config = dict(
    num_hidden_layers=14,
    hidden_size=160,
    num_attention_heads=5,
    num_key_value_heads=5,
    head_dim=32,
    intermediate_size=448,
    vocab_size=887,
    hidden_act='swiglu',
    norm='rmsnorm',
    norm_place='pre',
    norm_eps=1e-05,
    positions='rope',
    rope_theta=10000.0,
    rope_fraction=1.0,
    qk_norm=False,
    attn_scale=0.177,
    bias='none',
    tie_word_embeddings=False,
    parallel_block=True,
    init='trunc',
    init_std_qkv=0.0371,
    init_std_o=0.0,
    init_std_up=0.0371,
    init_std_down=0.0,
    optimizer='muon_variant',
    learning_rate=0.00157,
    beta1=0.9,
    weight_decay=0.12,
    lr_head=0.00579,
    warmup_steps=200,
    schedule='wsd',
    decay_fraction=0.744,
    decay_shape='linear',
    final_lr_fraction=0.0,
    batch_tokens=16384,
    max_seq_len=1024,
    doc_mask=True,
    train_tokens=136800000,
    max_steps=8350,
    dataset='wikipedia_en',
)
MLP neurons of a small language model. Each row is named by its layer, matrix (down: output weights) and neuron, and shows model dimensions 0-159. Each number is 128 + 32 x the weight over its row's rms, rounded and kept within 0 to 255. Numbers have three digits each. A neuron's up and down rows have the sign that makes its largest values positive.
A block is one neuron, or neurons of one layer that tend to fire together. Before each block is what it responds to, as a language model described it from the Wikipedia text at the highest values.

Responds to: Mid-word consonant fragments
L7.down38:072120155112186083145105151092123129143160138129157115161154184106121101154135140125078202100191126082087083113105132103099176098136129125136119096100102087135165119095212155136157175143090148111103139191118105100135102153122117141167118096161111095154125171130073133172102119144140125160095108161102119148101059127108092072137126130166127209132070149173170141146136146151084143109185159129156108095123101117073179101100066114164041081151114127140091119189086125162135136181132137
L7.down120:117105100161155113122116140136119129157085142118114128096164159155160111118156085186147152093195120198095164127149141088082136121151107109121134162119151150131199079095112081103165151087145107144114171125119107165121154152208169109147115102083119158199131123185139152141143150144153141159126133119163123088105110112122156100181090063105121120101164087205092156092114107099115140141101080136083180102183161174107078130146119170102100073144072063140149151151102045092098146173097157
L7.down196:092071128124112136145181155131170138141097122111101138109123113095122115071095174182094134127173135148087099147118125129171146118165098176121155117143115083182105133098175175118114173091086119162182080155079153115092084190120142113074085105145165089120138147118160149106105166137075186117151082110110113121173113131183149152151112184087168123135108108104111115158119098073109091093100136146127217148098162203093095136088149099143184117125166110118186168153117048132123094117142072
L7.down209:051110126125124163086152196113210143114125141175165142156111114135166161122122183122144120117139197129149095122132132071149094096104112162118113153091169135089155121116085122127102141121130105119105105154182115182113162072163093132149161145117118120145173139075207082145139103170139075113063110167126079097125130146176125135166106124095096137100157140083049146099127124151106166092105116134136116086102151079144135113058181114180099142161075183099091190126136169141153188150110151
L7.down221:146107130148124186137144105102102159116122185117143099126107085122140120132106150149119136086103117082207113183081149114125189143090138157120181155131110110129155095144150098132100135118157076166054187108068136061118101067063133157172121212145154108141132215184149140119119089136149131090077073112151114092123180188166173168080109136133148165070074126163105161118120121135143106129078125145078113138147112178173108126123102142139111125155097121119082139137148113121090100118096072
L7.down312:090166156186165140113153106123140122195167185102134184150099186094134093167142103180130107123109124173121159165134172149147131156093153155083096165106164147084103099142113132099150073082087081132125158221130140081074113126128082129137147174155087131163118076150115118142149134148157110155047168146150109080189114078123115114129116159179110128119120205123149129131110143149148173079083078113158078129119129123140109132179093122139145181166152051135122167115121109111105115192146125
L7.down324:128095147086152166133140112199108171131096088075117097174106106112144112091102175124136148106068151107154109066102147109136135166096143177182104089159069079101140105128096076115160099161097114135149173141101146163119110166125170122131195105120123143147108144106139092148140073093143121142060116139112137103061135136161134201125189138108163164125092157179096183131128127087148120130120168123140118145171164119155062140096081125201165095136052159152145173131105073121148118066153094
L7.down407:132145180125091105154097096134092144123123121122141143137104138140080199142138151059166147133113131112108102137158151116131136108185094070134142153100141130106146135146117184179094128098120129126179132089147121141104085087184074116113081028094150152123109145041121053162131119137127144107125103076102128120095103133119158146180124114147160087084083124150078125154132093150138128097081146115140151119049104156096147092073104168056144115112115086109065119216105108175082116163145094

Responds to: Article "the"
L7.down74:097146149154151123108146103117093140183061086100077197137170133110121120139148116145107053092119169174138164130113140139147127081143072123160113139126057104144066147105090097135138116098163132140099059087126095126137110098080111093104127121144130121172107193107135127116099164176162148145121163121124136156056163156111081121121115169110154144079123063097135095137143179113120164115118114159152145110149168100113130060113090144144104161107113143114160064186071092118197191071178176
L7.down124:173167172127072132118089164157104128148184130067123109167173086178149163127071103124084107146085116175148162108097097112129101098136077150141113115089134089100135162146111094053106134156143140136167132182115132105146115146135113164176078136101147154102132171150137045172115175110125177095127108148095113146153086149068182130132156150146117129156149190084134146096125092121109135153120104100206132110195105173132124114169130048136115083101175182113148118121087161096080107141187101
L7.down230:143158171102088138101119150094132149074119158123105114165215171126162141150140127155050159124145108136191087168162149177073133156114125162128164140143166144114148114173095145164140121166098174145174121217154091115101162116099060178128096160197127116132108098129113138166146086124104142152157181104177139115177181131193078136167145146110133133205121163155135131115127109117121168123151134067136167098114082107128139145121130159123073137111189100171125089135112145085140090140112054
L7.down243:166171101110132106099190102091139068151086141104093078117147123146079140109150122056124088164076165112104175135122113103086063136102171134151123130170123112088154179093116167099109080088122128157127072070147100207134145146108119104095110121166163119134102150097107111118103169160113102100173160165121099143144091131069140122113076146103132130098161109169098107175124136135152059172131080177121130074090121156146079125130114103207178091112112180071135108094119135082133183117097148
L7.down265:097072108116075114159155111137158100129146117136148092126154110091084099168114092148142111151159105155113057138077134121103085141124183103057166125106116122146122166162121180149088136161095086162090138100192148097155127119117145162212151157070103150117126110143134159132079130140154192093097094090148071118118077172105165070177164129123092079154142087128099107086182164132161118187142124130158097085152134145123148150067114128153155073123161123102131114137090129140048142153077065
L7.down307:117155121138102094122133204184087094126124112076135147126114106119180081123177099085151163142106121141170077082161131090157129115142183158108097127112102074080100160102096186166157122149147097151125151155183103182180084220103137164154119149089096149149104123143134115126113157169101118184126145151151102116199091111134080156153119113167166137108142175161029161118162142078146158160104108128120140117055147145119166106080154156132150120102189111135165106092158110087114166116152115
L7.down382:097136096154100194073159149156156065109121126105194105116166094117158173103128101096164156098118116130087154090072145161130122186162115086091187147131177155082155126135168131147149133039082105164159091141094143123168093145105155111096155091106166095114126219141145127131111144163132171141117109127118134115118103127123186108148139126122117115163102139157149124148125122131100143148143172080143130102137055168120109118183090152154108104115110098134159164150071237122133077178059096
L7.down420:120136120163123117117139143171084087116172127104130121156138091119164134113142131132097062156090078091095133113109127162081175123160179144098227129151134103107120146171201136163101130175101117176133087158126178099192142178132143104139136190092120125105109138111123162150132197126145103104101184108161125081101134109113157135050089104064149075087141134148115136081089084089172150159177115123112099131112189193095152154166178128177090098120119152122184114130165168115159101125095149

Responds to: Mid-word fragments
L9.down33:126127109099155113121161155191084185143180121104174088124120124149079174147080168099110194167154110142145102125162142164168173175168155109072115140106132119074105143116129171135181130115103103183117110113112151180128141133109110113176072086130133153110078147109132085121130180134121086160133103136077107126110123083104074155123130099082079105138192097169174144124126117076052096144132136114157146076098142100161069107100157144083128119088096169067098091086103163058143131123130071
L9.down244:141097156054137149085093161153117104116075121107107188141126103102156134146145166114113145091112121142131090087078207095098188166142156070076137147112192144135110125110096125111122118156113072073108169169134126060112134112175186151137149117184120110149166108133129175137160081096150130124037164190144155160077173108075133126081046127140087175101147172139104113133057128116172153098163163123143144107117124094109149144109151140157125104134085161166159163090093137123117142123108136
L9.down283:147127123179163154076139145096136094209146137123137089131158149146142086137104094208086142062104079206143156176133110173063165139155145101059118133132127132125140146143155178142171204123179136150134136095163146117123151072090119151125086116127113107148148146124076072116128141119193157127096154162091151188160131111135109133121141113133171133179076114122086132119168117085125123168105048159149176140156128107113086156146151120163162156107069150169114113079146193089092113125110113
L9.down316:100130150101148122124124085097138093100137125168092116117115143187174120153109106095051137129149127165115126153118190066117117153133164156112068147111156114117149104159131155173115117157119131105098089082131083150049197104154145098178128135179134116102163078137093166120139145098185129201070173142104098131111138062143111127127130151128167130182080105118161152093121172167149192151098108163129084078136127104129148114144187169140102164052121203101110083100152193172128144144120110
L9.down322:091079088085118051162151122120150125134150143133136150125112136133069140160104110111113129122124125149114139074135103144132142119125096080162092130175084108109147162151108096120096124093129130073158213175163146180129122120151080137165164063176125128123078097118111092121123160164157140193081138094131068112139169150118114094111121126111193139073112112116191076099126176179091080153123116146090217134101139110118148080125169216122103116115060165086140092091138142184116145125143098
L9.down338:152133121105159115079180124160105116140086115106150137160108186156095114133087099158153175120093091107072112185150132091100148141122154133162172116196051145161126092097075109154124126134169058166156143146152087150140109167090177126138109176091123121142152165155127119075174090150129112098134164086182100129135110133138201103169115144111174166126101104119083092131129113109162106127121107182167126173147137090143135086107164119152158107197182150085113087074117191064131195166100121
L9.down395:166163137148149159078146141119146154171148094171130142060084120104108109099109111157119078105131075092156117094119093105080144124160146127124136148118150092123084178060142077145112137063074155171141169089109100157134156161124110158167152119106128125121166136166128151182168163109137086122178048127184147162136076128158107152166167039140140125117082101198149167163220123177138123088115121116134174124153069157139129146152122161102131160067130117114100107173122100123106121075102111
L9.down432:139138144081068169120168101094097161141103119086205091158123171177112119200105135138140126149088158156087173072149128159144081127130160151189146150138091121095155150133113097109136138163151145090105110131139161147097149148170186095153112158122067139129149091179075121148149146179137121154162127120163109211121158106137089119120138157104168148133124130082110175185079114175119089153133108164115125068174146115092110134093077073180131142098134153168104119118179148196171056106142160

Responds to: Second piece after initial letter
L8.down398:192137137140204202152124210142162116152177090156140122112090072103144111135142122130162132191112072076126137136143130130178162116075129159140138155082133115103152157137068112159159064122132120133095137123123136151052151091127114137084093156147094086182134126148109108130155139115131104115160107180114186159161164155189130170122100147133130144103097134156067092137149102057097122102166099109121164074105056123161131127099101132118112123188058080144084099151077124134114076114141116

Responds to: Determiners opening noun phrases
L8.down363:128213157114116138081149190168091164144117123056141122174186131096178192145148132126091120106036116201097158132126097083130176109131148153094116138153098169169096148143131134084143094123145102105093124159108122083141142080116081183124122141101119145165089156078150129132103149146135152122163149087159150163101160084199136169155171177123124099119119116128135121103148141163159105131043135088113179142145137186138153200143124148142094120097182109108189126140115183101135094154117146